Weights of a small GPT-style language model, trained from scratch on English Wikipedia.
Size: width 192, 4 heads of 32, MLP 768 ReLU.
Architecture: LayerNorm before each block, learned positions, tied embeddings.
MLP neurons of a small language model. Each row is named by its layer, matrix (up: input weights; down: output weights) and neuron, and shows model dimensions 0-191. Each number is 500 + 50 x the weight over its row's rms, rounded and kept within 0 to 999. Numbers have three digits each.
After each neuron's rows, "fires before" lists the tokens most often just after its 100 highest values on Wikipedia text that the model never trained on.

L2.up535:496477487375543504467521430540483497439478518520536469438477568430541513535553591503478503492537594508428526508451563509510571524464504505544439409528540493520579467493401513507466529475483509409477501445524521494533579537582487558422517551465607506463449420497550430409539422447460459498502491472498526447449429542579565446476539526450443555576476479448526444540479543486532464442446526527463576510591538619525473544583388445540538413437455470534460532514402509433479579595444545576354492554496552525547551474427500516557494497453449476468437531521435460573532550466490526456
L2.down535:498529479523511545539542521523482513430555534519516620551486434474445573445444478556477543553417487575545602479578557560514553488483430565503537514442495529543514509445548479510531566559517552419513453505488491418464459470474562446435471536568540530502470436466489519457495503570430519467556498552520427514415503498483537561486493513554397544475508399413480593398490481534448531497562451459494497508539481445519562582443540512485494466414502430436532484490496394396581457513515538511474448414482454526559452549566554610542521489484565366459401463522476463595530458627541448538
fires before: "| ", "|"

L2.up177:446528505509500465410511474502440507476522539525530521532369514460611516539535515529555499541526587500382468488462464443497365528437513489412471510491534542572507488581508551485497416413644493458463520480479474520504625457462511466434469502418492449543489518569562496500527466447528525563504488540398459595482358464572485508484489497417403574537590524573436495491495621506439499561447542499462525470488451578474564521508484449458494474483517516599486509428585455505518508526501479544513516467464506507560576531444520575639557530485474532511558458516410487561511447497545501512
L2.down177:490506520515552465503546528471502495553527561444525434509404483537604548592450480463530515509492425498505446500512417488431522500486401477517522464531557507528451366510564564576478417521576469507567589512478493549465429502541468534486374515523490458483504495532518502415496426450386581543576441584498506526600511481483461481610470406484509475537507530467453467568516503525550494446402545457500505509513511564513474503378423515495560517599602509495449481456439536472512524448492497471556489530455426397464612430536458489476520547534410557501599498413476572549464505530526543593
fires before: "\n", "|", "| ", ". ", "("

L5.up467:492547490527535491569562470502549505470403552503447463484414430477442522452439463508514489531538464563478396485456457512518475482630435533430512485468531427623456483531460399515467504472558606595537526557516416509535502436550528433435551482547570556522545558519535523449537534448443636575430539518430556476483471479543463573418480455472571488615546531519479506576560432514482540543448641509476490504453419472454426529562574502517514430490454561500484482508505549519514521493509466376536475512565596529484537601530518501503455484511500498517440462484468453531480618570516517490
L5.down467:626531536558550528484526475593537425509482476565532487486558546490495474567441491556501538547422534522394510456540471447488507555445581461433530517571522550487455530575597497468441475541633474431616477474425528469479489512568480512518478520529406440479456490468592496482456483436515467452450471498492472523439443414521470384447491436495481542438474509463546466587511457475587484552545530507479470515554526601507439465360492506413562457528535562506548556489468544540586477446478444516470449535523478467478482512495622513529570479437440408436492620582521576462481513502507500430
fires before: ", ", ". ", "==", "\n", ".", "==="

L2.up12:439464416592597537417558550495551420456553441508543482468566494454595522571503409555617534468479509401548477555489482514606453529462414559502571465441514569455499547603520605439433486592609605500515486587472516409519478503520495485502509413478583551525462496556536538474466550424461465513485501544525506558485523550469519456544474416549542467521463470491497547436559485408472407556573488501523523484537485549484512593466485558456508521484498467514488459498507568554537506602563474476653536481516486520427609480507503464480479481512568531487529447503530430553503502437515515504
L2.down12:552607556457522422513445499442538421511593482421490514594434500497510485533569509483419480453485477458463620481470461516544454403413473596538562474543500503540465460438486516554515443539536472536448496533497470474523564518492461553512560497490514462552561541554486529411517541513491446464466498480450561516530470530497437500509540485421513522488454544524564380541475548526428507473517542482500416513488440483517404495420601515452492560487451574437508490506560586631508443620489554506499515536609486442402510480509387495463424557401469570502424510601452511539457502581473583532
fires before: "| ", "N ", "E", ": ", "t "

L2.up351:471559443458458491551563621447483520508512534520500484591498441493536427445430555522497466531466516484484511559524538502472572531529543421579418576492378346454560451463587526398555452478474460479508451502488451457448410519421544571456509408543496535509469531495555560476543519476481522448542474520513428484518439437509425532522498433491468471525454522426488500546541435462519475521523529476526528451496569445484513391531426452403553569539559479516476403523431505499495510650556584548506376431509621495525488452519483463470581580543500513472510476495483474497497503430517480606
L2.down351:495481544374469529449508591598491547448462541465582399487506447494492504477531550507443570548466563471479434483508557503517499489459516459489448476542530461489472398549545545467558384453424548485474451436574448462383399502580528533633442566493517497553447493514595473607391517502530510430522495493438511510510474522489529480500510464454581524441516428567459520628511505547484468477534613442527512566588493543532509488489494486481472574375449560443528521504544456514489504538485533560480482488417469544490472558446436487416490463472577590474500453452597468461552500464532507566
fires before: "in ", "to ", "by ", "for ", "as "

L2.up732:418547597530464511504578535536563522468549548556515452440459410560494570523481580539538432418605422571446470463619550466451444507497508446520441452475500433474578501480514483441484543512540589497478463478505545569469519536586458506467552393482554461521450532519534464499545597490444426448536486496459517501557437450480495498441458492578526439593516529594515456402512471459538429432499471404538424495514514562459448540476545474552468626526566559516442532505451536524543518569548446533481491485442460532495538542574497385469450532408472466557446582451514511477454409439510537553
L2.down732:488518507541518491501438480474550402524450431537474421528517456589457519516431562539432491505617524506605489572484494500405455473473525562459500532481508505513409498570508571552475527549456473494417560471495455457530494476567525479466444361548443508526510524428428518489584512561448439545532611477495559479518434488484447478464426536475475466481521587620503507475549453503579551417549402485506523618600455537411519495568478473510500428520552515542515493393533648459573427488444466520485502544460451463549569500495478500511495467495553423478602454525527542420439505556481460530
fires before: ".", "| "

L2.up319:421540481490508576577474577551475543570565488535499502516430516463464498487462541552564491516453526480508535611481481505458557521493344540562422521432454511501518451497587495438470422417477571532499433540510503519456480486472478507595555555494528586514518481386549510546568441473489440516526487493431559470584449441464531493447516459566458491458600525555419426484475496572437526538519479396543494496488513602485461485498393545542519529506567525464453442559578581623500514535543476547594427514482542424507516452500516394488536595454494477448578489454442454410516498480546419545
L2.down319:451578565478546433504577540509473424571463494504484549506582478531545543502434440496570542545386481498423573598522497582484436501478477365478513531465526454524453397476425523524592405556473584438528518569540492549496525508527465494488475460510525583484489468544490513502527462538500453492512416443521507512476443486547439394479536475484554586512493506485496532603477559584511400653489570491504501522471454494525463519456442533504522459512510590545508508536492532562511467464507468522545472501467500571474496421572340490445402426506496507549368503452479384515539443471485522546
fires before: "in ", "by ", "on ", "from ", "to "

L2.up159:584528463503526500419537460475502565525525496522462514556450423507496491484478549501527480566430475544458524506542472475487476533618522486460526541587450385489530486525515563368444527424468565500542516446544499401525512588499585496462551457547500486501394512454465545499484564472455511493468517542561467553534547476438565548504542442477448513498566481541467486484532451561487501488476496602551526366516504391383471386521501493491552598465552468511483487476557583494519538539508674484549470494547571514447504567457467597485504551525573538559554444516415477598540447486579404488
L2.down159:477519480429471526608523491551491534529558450528553509451516571478468443548451469526550495473467635477550522539478548499544514525539538486476423516534561522485467432492551491562442436493498525556518414455507468444383425492496539469516449555555493462534575450487539535481468488489528495534505535428561594377430520482554480453431476494523517481518485573570501499475446481513590430464539505396431514561465499489533476536504539482499446544534497558391455694509445552475498522523395494554445472505406402467551470484561442461478494454585551423548487512495642430496601513427444530507
fires before: "to ", "in ", "by ", "the ", "as ", "for "

L5.up383:432445494516381505499462476478516462553573473472492562554455477432497464613508555493477449524444528522438556574457474478526450446553571483571465469487461575569551566490529502487494511474479510572562437457511461471510561539545529442463517536479503486448559462469542518508519443445538389460508494415492520452496450493484349576533538498559509460626495494549367437436534487412541545481462445405579502602415586427492593548448500504426543538583518528426560512455494556495528520609461504468452505439476543396529467492456476474508560447486472586464499554483558532534529547450586526474
L5.down383:495523481385526519517506496497419538514548505563451516512516529508470469509478580438483542581199465525475653533429551484511511585532442545459542577522401522519497541477484499524449541510510395486438532518458546491536474465487501502563502462405544515424479487505534549426476538528472521547493505400549471466533419516560455506514458458479477492507475464489523508507484485469440514406521502483539493475465491526624544535506504426522597423478490570449456496481487511504569555378536528520501555574435489476455377492495500538590488532529481424496517570508566534493467553505494536528
fires before: "| ", "201", "200", "202"

L2.up376:526545499510510450549597572531480410502550543471524494576582457446494458493465509530496588444501581521521469564551407590488522404516557560553542533496459383469560375478525542415450452471522514525454457479450559547550565447552564438535473476495517499425481554490471479486539477525410528483534533392545435437542476435474479553457527476449474418467460439467534471464523515481533414506484546492515542469443535486440550532674501462498465550563510455510468538535489479512442536491569515468502452430437626490569533368391408452516569480560524450535486461540502466465513494416488468444
L2.down376:543496498463468451474603550467492565494433520558503408583531515508510527542537569464451543509534529582396414510410588441467470515551445525464452464474472427548480386466537462493510480544492538499527417572610461532569553516390532451551490457551504531500566455479538501559549433450509509456521522536470472442486484521479476526423503473494503385449533431590500507451433501539536488578433505548464472508531533520526399570625489506475444417424504551618536571512453453477526544480541575512472558488537538500511512549513463540522495472506501513387381435581574480470524509431451620467
fires before: "to ", "in ", "E", "on ", "with ", "for "

L5.up250:492532462496520432541540479535407534528518478439454525467443488458514545541609523560566349467511507483475427565537492411545480552466449593488473539475472472440428462554519525502450589519553489571495537473495590445531453457497557574533492457449481538553346426528557538436534477411519500568550458503454546594505529495502436529595504575423479560520492439448576532458510562520524464505539505488410489507514500543549463543479422464460568517423483435506502508560452437626447453418487475477554440564474509501454534543500515455470582544401460462485575454550504401583454511553541514563
L5.down250:482575558548515579458454472473420532434538541544423532461576520528535495621500517518499518493609526508492479499496601432533495422618483493498576492427482462501465522491439503552451552457496468452410504516513538612498446463492445641514490553490528432526487492504494514471426473478557518503607481548458431550447493507491452457473503542506479596494426530394461442538478506448580500480524460476518489570526537526508616472471420470472496472424460498541527481429546479413545463518565475459470549557500428454588489476439380461619579559472550494457526486535504470465516499504531380638
fires before: ": ", "| ", "ring"

L2.up715:468484570467522494520430511465481558509484502500545489477473499457556445564504482533481497367605566459552485450540566451546566506534471501557503512445545544509492516396505603546427500516548538611532413533559516471515443422444531565609564544461494587453568568528517431482472457472538600441499523512538553487535383501496484517373432391465467534533480537501471439421455513473460488442459497567499423470496488511454544451443460490522535509573480418579465601609477514532458455470467477418391439534485628491474444464490474476507455569537522553536474512439547540475556567524496561481
L2.down715:512437527492573370604524501494422498452453497450470502452421480559545510394480428510480506507586577434548403530595502549594532487539551501535420581562510580446455442479574560580466523662569548559443459529505545513501525496545538466423499518403437552466486519537491561522542453451507481516551566445565461529523510482490542441424485490589445490495512544433479498528482391473553424539525590473494447510475529461472484433517471412489581588479526456455581580486512435500429497461504415498502549517488492445408446495485460501544511507402531490543552605510518494476499523492476467508
fires before: ": ", "| "

L2.up637:550486495519491394439449464504465558514547403599528476432424482522515548543502493448405475536539493543444555500547506489504496446455453471538571454524527592475482550531504509489388521518480474415583489416472445485530446486497493545539428492494537532510473510537518499520523555412487605524464603594531481501437511553474650523343547542561518543476499566468391545521509488454464576548480398512513518517513514469417443446540547549423562443462569509524479472512486531594475502555465414355519556469501447536492502464508472470547510456398473498473534434485523441570467577448544579476
L2.down637:506471627559530566460533428441488482446403528519560550566539501521498374434555498464543496364502473506516485467487504504615647487411551551459447518415504599528565471457469459522509526465544463422487469460505500466546551458540397517496554522422520503552566587463438560506590522479512507467598506414519513459555520475432579611521480565494469512464527450482535486429535501454536469492505507479509480440349452435465544488473404521455525487532547601559495507505521527457427483547482542470537471460494517524423420469496511465510585487547439455448472513481522581431547530464496538556
fires before: ", ", ". ", ".", ": ", "is "

L2.up450:401484474466512573489467531528492567529518483568595519535398467430472530545523438500431569491448500468475438544537452352548556494523496520492521499512580524429516487497520516491523391500561617643426517519440496502560504485497528534478551520565605577488527470568464509455551457516533536434506440423453528549428471476609495412469511459501441453419455548503390564483458503604521498438550436472473478401524505598420510494553534550482612552487515521529473513464507574499529468515503466437491511528488511591533536443501487382448460514495445568486467484431550487599512539422535491508
L2.down450:557477438397467436502597489517511552511453482523466377429545595539532516418454507527563559447527538502461529510456517524412550479502443399480477538558485517567563539514369401512501544473489575498472468491446498522417569596442516534529546513524511453466464513487485557504488532514545554398506486399502558481512589490407569473485450499456490426517499575529440551520489426426578493535477554573503557542474598498520648479467467462422498553553532499482456524607495535447553506587501492483540445557382514518468481473544555490553454416540544494560432434493498436478506460476449533441
fires before: "| ", ": "

L2.up264:569479468487546477466400615463403525534522526538594405573487448469499512556494483511478469532515515429598482507465439523577527530476501537447502483559434544494457548447524491551502520523433625514501547508479519526528509395459552519572546517495560512506488513574494504476470570489524409529569448514486545558542461502592444383530491513455470483550517494527500512492421553521372477533613434454486525482509561549393561578529444512433463455395433428533441448592495476551552445493472540422526480416563586534482460412505472476514506497476472477474577555479474501582512606567437429456
L2.down264:458560505429540507479537534467472436581423492544418533574451521486528497540526508484460511438451448585491555426540529506542481486409430474543579512454500501553534519462507446502509524477562514506461431433470368512522476535441531535546418518500455399437458472480465443498491516503582494479531524493477553389471486489433501473420530537531608583537490541370501504487606498569543534516440586447518615467412485528586524504422530539550463541429511530560444651463534577483466482542614485509501495461476495545519628520469517507430496562486549524469424483485494456526404514522410548458
fires before: " ", ": ", "UTC"

L2.up323:554490515422494535452522523505425520507490500573475532541435455475522501566617447407408495590488538487440597555461548475441390517440447542503462444512598480452475444486487515497502516521496460515561458540470521477508397454467509548484474508514420500512522433534466499543521422444466581495549535539502508422477425446432576525528466509562488475520480515585496496498572515488487480653515479437377441460497513482500403442437552508443463517479515420606503542460534416446492451505481548421472412452516532391429556484471540512508524565390497527506443439473561409448432535527493604423
L2.down323:410378572533461580507594453484483528471444455530471477525511512461498519455465475509499504604432537503570608492511490448502504497461483526451566457585424478501531455563522483468523501435515500459533480462473578500474422480562433497588509506513489448487410600560447544512477578462556524577522382445435499536460533516550532590460592428453437555518544527558534421515510531444503516604525537548455499448476566436493489493472441525511437451570489466421500501469597405535504531445453569509574447572522511468461446553546493503574485401608411401558497498495449460569581473465454483460
fires before: ", ", ". ", ": ", "\n", "."

L2.up556:468526514513474474545459515498416561635541420522509515492421497363472527568514496495487513533605571516411609478512567418538452611481519518506447545452460499503513435427480564389469570443455539549419530477482445526419434541527450523501457525435476561500482453508461487554541441470439512502421502570521487500532572494460465612407566522555476480524432555535520503517528426467553440581462422469478475521546476489559504467433520515506623427530510551508570470554523497509546538521432568493479496484569473394457514423494530477514470403546548583414529592527502509501478478585464536452
L2.down556:437493585564532603505491461459509467510502424531477463509516476495467541457508550623483431547561514458446598477497426506532439432481466499537441480514530559578476468573454484468422498461564590396606543494498527469496428541540491591526463525537520602489451476485437570449421470498502486508538421511502494464541547578565524540410502590488499595475479485424510460500397535526478496575562521531510435603431483516415533507419588436595499420524571491460532491524457478449575460466468466560544479497469473525583527415431501458473565458537599447470477443581452480553462454463426517518
fires before: ") ", ")", "\n\n", ", ", "). ", "), "

L2.up114:480574445523570488507524509409467473462497624376537404487505534455514554550515453539474539574511519498467592472533478453565447449493622444497545504543565515510513466491513466509474494526440560497485507565497539470531530488509486459434469574494444498447479519533421437505387459520490480588442556436508506576425450485518462493500504457589440506459523462426476480414467504472549544448472619544470476472510553448463568519465527470493530513587538470528555608568535428493526577486472426399552482574528473396478511530524444498561517484590466553521553461386542357497492482575517401575
L2.down114:620600485522520477389549539474478537499490549517584565464511505539452527542424594502536515622474507511446553487530480460473378462442454435454546595528434488365483525530468429482442477471473445477449544482532532506531429461485440514465572548534482550518501476427510461449420535586556542451492484421552484610410545442528540514450505568567392491450471451465490498523464437448522436513509587544474446520481538536532606488559497509539551519620523514521515617529519507466465519436496495451508509534479532526475525474553456516454412496436374504468477504476443509521513443588468603521
fires before: ", ", "\n", "–", ". ", "-", "."

L2.up463:507471490426532519441541495587538547509516495524484574472447642490545516453469575568510557582470609431477456480547493472563488439453536480498501523527482504537560554481541593557465516431541558421535472587536513564503463526456454470445381558460386484513513481604492495469569441526503530612540526527447451506488484582526507457457462476547478585545516539481503526476547531563610508341486497581408478407467612520526422403469469484486483536477440451532555581488448540525468510438506540495434513547471557488518491489407443482428421490429529539507450565531462478485468531475522564455
L2.down463:505456481477510435451487467512526545498493500538456563527451470531456587511501503538536502520419468536575570608506452579404545459542474509503522434546552600493500500361532417423548515511541455419439522418478542481486419517568484486440432489578480462456421552542486532507411603402437467582533534468455475457394485455569467568533475502506476521553501469554412519498422549588442535617524504627520427471561563482483510491422577527512489487482502526507469418474470482520480484549549521516509453535498422424459446594503564559563498441447466505597478488580500544478507534603496490523
fires before: "| ", "|"

L2.up260:473468437550525394563460462540479440533555539518567450499526507446540471526563461453467463532472500521494452485560570431574572498442525603487557534404449471459529524512447477586465464448557525571468510462502536580489483542530568441610455607499513453432444522449522418520616531464580461399428462484456489533591488474411428471512424508458481436534513555464525554487489549486530613468417452563496530504453522481495487583500398515508499497425514475596494549509560493519492426531540405432539474464478419485560460431565478598433473543396522465528558471465531511490527518497553568577
L2.down260:481524457442426495487450479547477497616455460538463468349567546547521552549542402549510475476515571560530399466564556522556494550484452555456541524505519480636457457510485548577510531459479471551461518503480520524553472508417561492493503572470438450470461515518484444586496579493570541503456516503668439511475500432509507508405612505528528526527494492495509501493536464480485488576568481489494487489533559401551466506430497438443443503513456370576520546491407393515484433502412544538574503462471462412497512544459476588548554498449551511495459494439454526503429536422533542605
fires before: "| ", "– ", "(", "first "

L2.up615:513400528588571520551404521594535519457525423421577534419471501368473448521544425498444460501538451590503503517573416574644537581522496555575518415445494474498535538453538612518440468505521435535555505474559463486511502531512550518470553526463528493508398468557506452461462422465567504547479543454509552575457584541518512527448553426509442549659496500487537514450438502564481386525516469541440584546471437444495513509499431520466514426430504502519540498438421497501501464440543544465519423495461510499546509468497555494543466483496442467533550417496552508594523492526575464485
L2.down615:581435514486580428535505537446422508463464451525569504540497568433540562473459491472425484479497548454505482607535411466593546539533478548568479503499482437459443477482582508509378523512531569586518476477476468453541552539458504468469496491495568440512538416582456587473578490490499480426575564552477510472561463495424493490497526545476482512454501400441390425555408450508470548420529587497517485540511425480554582460405487511424472539497527579546496598542412451474487483521419511571616466423488495513543483477435510497522472522606527384442552514517505455536573590534489492487
fires before: "| ", ": ", "\n", "'"

L5.up432:514571524458477515417465486561513534527484490389494501467516493476519556511475492564414465498488602511589513417488458428493542537536428498511408519439575506458434424540550537502450451533566557491416512583586521503505436590534538571547508561409509560553461487479453509582461580474524486512492523505523539490438471410518521504486443599461532555502575572550444429420481526539397461533496489416550414498471479521581422525482588441519476402408596481417472513458429510486461432523536489427494418588573502536514519532549429418446498530510499517513555471584533484586539567486458501549
L5.down432:386530576540477538497532529510491514492539488495510524580509415489557514504489490561488435496511581528600428493449445466579403517431437535424473425393523429493503477516546526479514539591502481488520545498522493454490423548520464478420566562508538523558503413497422505594569514479513559467520573446473486485473486528536501495507563463624536541527503509512480451481442498477450432403489563548431417552530448433505497406538498440487440458375604524567513539532563509522452499458469420519474552409467415593528485500461421504450455559506490509516508532657437474566601546556555480494
fires before: "\n\n", ": ", "be "

L2.up296:451462486531412485488509504442456586511438529482444452580438477419562476524524570493528549479521528550539357528502428484524497513521531504466501472487577586449520478592533552438410499529542538517489438602506526443488540481493440508538574539537462638542475458531483481499555372459547562487464377634527445512527539461554540538465488511449455515543613426534468440476535520478424479539526503514442519475436555454482531560499543466462493432516459612492523452492540528509528609532498533546501514577565526514525467541459577497571440549523503548446581476464614480593479548443565450569
L2.down296:579461544473563517558557479538440442424559511456546445490623555559592459504532574451529492587256516470491538430423557487530512535592549461498505474506536531577451527537425421516494443492491427542503480491488499521558485431484525402541441526492536435454449399468450566414570524493553523479508489401456565506454513528450478533455557529533565471442470573464529503500503538473518463439474573456507459573569477506489460509480443548507526623487498481504517529461489476459474508499467458577570494548542478485481519574535432482425449565555505487554477520446544541582484417415488507449
fires before: "\n", "to ", "==", "|---|---|---|", "the "

L5.up61:537433503485477391538424369422562458500515516522452486489514564488553502495404510509548463499525553522499542513494557509559461525567434516570542558552555503541476553486537536475496558605372522491476459516510426497529441433449444518530545460513447459500386583489520505486462422512543488384469529490478520615469469532566579509412479508414541365446468466508381513466485425465471389488541559545515565483460542406449486484502469460487521506449484494504535583558432542512495523578560405546557565477525541520531489507566537477542560459565589477501522525438501481535419436515475505606
L5.down61:539468449530519515463518631500501484500581488494497550473521546471447520479410535594579421438596547545487584493501598587521392432514514502397524490512529554491519494589556530502504485459386466503439527488580572442545475433475480358535510464614421485416522490583549457502524459484574445427420496519489506398461497525473552485557567517418412474528477470521519474569445408516495513536480413455539511471555448456457522563478575488524554551467484514412640450417496553534518514509477496458499526457494483454533572518481502531540469501516450500554456540425463515508548443469549554447
fires before: "the ", "a ", "an "

L2.up400:463485474514485481465520444407469447423556623506511505504524486490575469563479445509497484470502484513494528548646466444447491383560535457483466571537586542477502476481553508492504491457482623526502513499540504500570462398514531547553535453582511487532530432481514461585538463484509484447533475473549492542437431455499448470465523481563465470466573426398418517471473518578605446416419596524447565446563547517460520495497534458535468539496485491506533451480686397515573441499430557422581462516443464506508475478517450542566486476488454465499421506395465478543543463373512515520
L2.down400:511519582436492558535459570539483470479491538524460446458485486552442459565514550474444432518464521545580384543613518536437470494516592424410523564510511499513472506480482527430455551496511549492496399540500590471421537442524493491476438478436568476520517532465454505447582504490543448499613443587484601551603520549477547459499521548467495548541466501433518422508462562514471555479490445555604522486607574422436531415531437444530462404546513393463562602515532496419529514571441543453496413485500510533494476481555477533493497436589521407420392513458475482489530522509527511445
fires before: "| ", ": ", ". ", ", ", "–", "1 "

L5.up225:466388485518446489460534512426433462422521477520547432487621575498511405521541469522498612571509522577528452432581480475480498524567479538401500490481499511551426607448464436456514543496524474540470509574466513445611468509445431578561482511406506544504537510469479540497485535431516403484487481571510563495536511528456481475460485452488649504481515453483545498482391521575545521489451487512517453452528525525514557500607617479532590437542530419522498617544564553541481473449382482462486471479539567463510401477484386464527533564481569542483542548470512528569443524505494519539
L5.down225:529500528530537563519442533476484433476440522405575516520449415513491489528481465466513538561560518531585453500506470444624406469404533497556488452483510471446557472544541544500468534459495555509533448371400539587434637500486448422538487471520574553525527464486550519451493381538431508505470480434448483539535478492470588436585541597467543465617584552526510399424501442420575520466500509525484532488475600480543381506547478436440470520520541500546540522426485505417563535521457477476518568447577537477463463503561469567470543500521496519471481471447452501517485588512564415464
fires before: ", ", "\n", "-", ". ", "| ", ": "

L5.up747:403474465465536533470590485475473536504424484475521471556528487423508457518530477604457460580475594572445515486475518447492460572467481473543523529464556608476481424514458516484511488451496528556427563529554516562512441508521547504466443420394559512468425438521462347431516462474465490474475547601576532527450442486521591489513498504490529583481482529429451502594521551552522536542562395488397499491508515546504427495514475479455492367475474556396620533478535585516525444509493496516449558553483496495548507512525443492617430516518496527465521410515480448520553471383593540427
L5.down747:400534533526453543480526562570529477531445441480449454568501499520550516477474410556474559506490447568522446416499499413381633437524510535506492457452574491519482495611550595434586495512466507460497525484562453532504478519471439533484523542591492560457474505473422486497526492494427498464448500522587414458451557469571475460529492490524533476418497552501475540506581517530508596455581520481415537505576503580493458570525477533436467517486438571497446588581449532538509581343516508455486526449461515512524571429473546426469393527466497458389488550513605490557519544443559470465
fires before: "| ", "|"

L2.up434:459516440472519512471468477508469578525498521539598464526459524488535539531444482551473501592467558430500499525596483466443456412457488518510608534527488571482571520508478551547568492474452521393485521541558462515442639670455551504524526504506449439489514439596531553455471540468500556566388514470392344564542475569490525496481532445526524520561494508487500508465530530456498515408571500498380531494421512455374432452438488460485410498537446545488557527459569421479512546515486473458492494578485518523460452575442495505556481606566591545543489493518514409505526516492511492520
L2.down434:490496384422425440511568488469491591512579505538512489530483475435442622463519535416497500466584473525458534590526517540445524466467479506463550510469522428445545425500561520502522510443532407393457494477413545547502504497570562518495451559563550515625497487436545457482465427420478502469480524483374511555483485574568470543481510515541470533530540450486508489572490516575496600540459415482465506542560405510496536561436610573437490488512542540481488511466401436429481435455527487489444514505550579597389541588502553478513448482501510486552450482537575517424475602536563471474
fires before: "|", "| ", "of "

L2.up736:523541462507496418496478459517472505456552446512539509549427487533541526504495494558443501539441491552536494485496521464616469454460552430493512524503520593532520414519520508449472441483457471442546471506556492565420509470461570479461460528485573513507456458607518499458473498512426553497474554539431344564479475474515505483490611500505382470507504525508547431492482594447503560505515578600454571487519552543498392483463420415510479489378522534575438422502517441472548516543580590480511494407483433433404509526526476477557486566463500546495534480358616512467511541508392578410
L2.down736:575445491450544603459389521409484411545499453465495494494535474569509509505470479455518480415547573454536607388441542546528533561529535586566399469503452480501514405520508537446481419666486478517506520438506469508474495517472524481488549574481490437561489428439436487539470496536436467532548437444509460534531500551452457542505484594548482484460488544552507540419572465530499371539447622557538524538525427407428535451498498553423433472494500476468494439525573492577539443587507515497477508472547444479524515546606482517491543494513571583593477472525570512493434517429507470525
fires before: "| ", "|", "\n", "(", "."

L5.up438:488522579550491462606488512498579449436608501432501453448444459463519504543545454527436573467476560579496481523422550493488457513536505509525559400473393516476566416551533560476469539495447483525536464577394511520520530446502460527489393444460572492465480540476469592526572454476534515521459614541537555419421473470487467550524484444466581448480525590571531448483431488596494500458502372541485506481624395514462540460550509545466552404544509439507430491515473473490561503503530498421513549431560513449423556510499524461458563531526458580461500461423474454584506563510502582448
L5.down438:530542420403503534408448505477500482562573451502420528528477501508411577594433512393493424527402570496613626535513510457454580495564406578367449558480465484530531473599610535495540464454527533577447491518462525577442489534449445511438476540497485491568569578496512521539512502519534424518541472503467409549583435475549543479439521400477451511516504520561558468544548484482469447486516447443505482517446552409487546566567422426475535509441437548476549557543460493497550471457498485432487510584529508560483539468534491495430486515491483459469455536616516524488484478528519446435
fires before: "\n", ". ", ", ", "\n\n", "."

L5.up323:476583538469445439536551534446435471417443470554459505421514412453421520499535682505454516454571567515528474468454560451495471489467556541486482482496510403524535576545482570511517506493512441492430527472429525614571517493544497585508485508455518501464471536394566440445541495456437482487581495406482458501493427521477486443557466556456572574496489411467459391438478441494571457496503441505500425481538404499450486433448417484502521465475493587449482515402482547521415528488523476444536513524579486543545466613559564503534533485420525578447531566566459513529469502493541612490
L5.down323:573474522547518443555529433420389558507476531441559521554509483461474393551552486484546543442586507393513471471507469514616640512476491561494486509393500499532470495483559452495473537481578525501479467496502504520434484561564456527577436465492532500431493502374560464433451473607547498458509437447507499502521530534614528503510554538498592572522574521440522485579515448515482432547442496473472460473353459591487472425466509556535526539443522470533499557562462401479442524553546461506577551448462446519541448469464523580511404535589487433504416526533456428504523501477439541486
fires before: "\n", "\n\n", ")", ") ", "100", "in "

L5.up620:488392505370502502503456438492550422568558454489476545483532510541503536453418484428485420489454551568472476465454545606524563498509562534492477595445499443490537505567414523436485547511491489473596601520438573587611417534415512503529552420418506475467476525562494531533474569493502574532454497457467491550426551475483564485446534555417426479532555453483453457524484562423545512458544481582475518466454560487543527554509582475476480460573522531414550483507497558512475477628538462430517487508591527487487497496448378491520490621387542439554488477483540451470460454532518557519
L5.down620:559556458436518466458603562453548521536506500499511494530429579517556519525570528553506423458476497610507632424485465512535497457464432518508466446520428508373487445426553496436527505581466527512514497542468513484476453527509496442451397507516455470461577465504520474433461473583453451477439511446601488426513487504423482443594550500494413451557508477513397596484535575503457520466475446491474476421484566599461541491561640555461572472496509543487437489488549557536563403509506598410535555536539525464540515513496490452451556492513488577488587431448476570467489493476391538541
fires before: ", ", ". ", "-", "the ", "."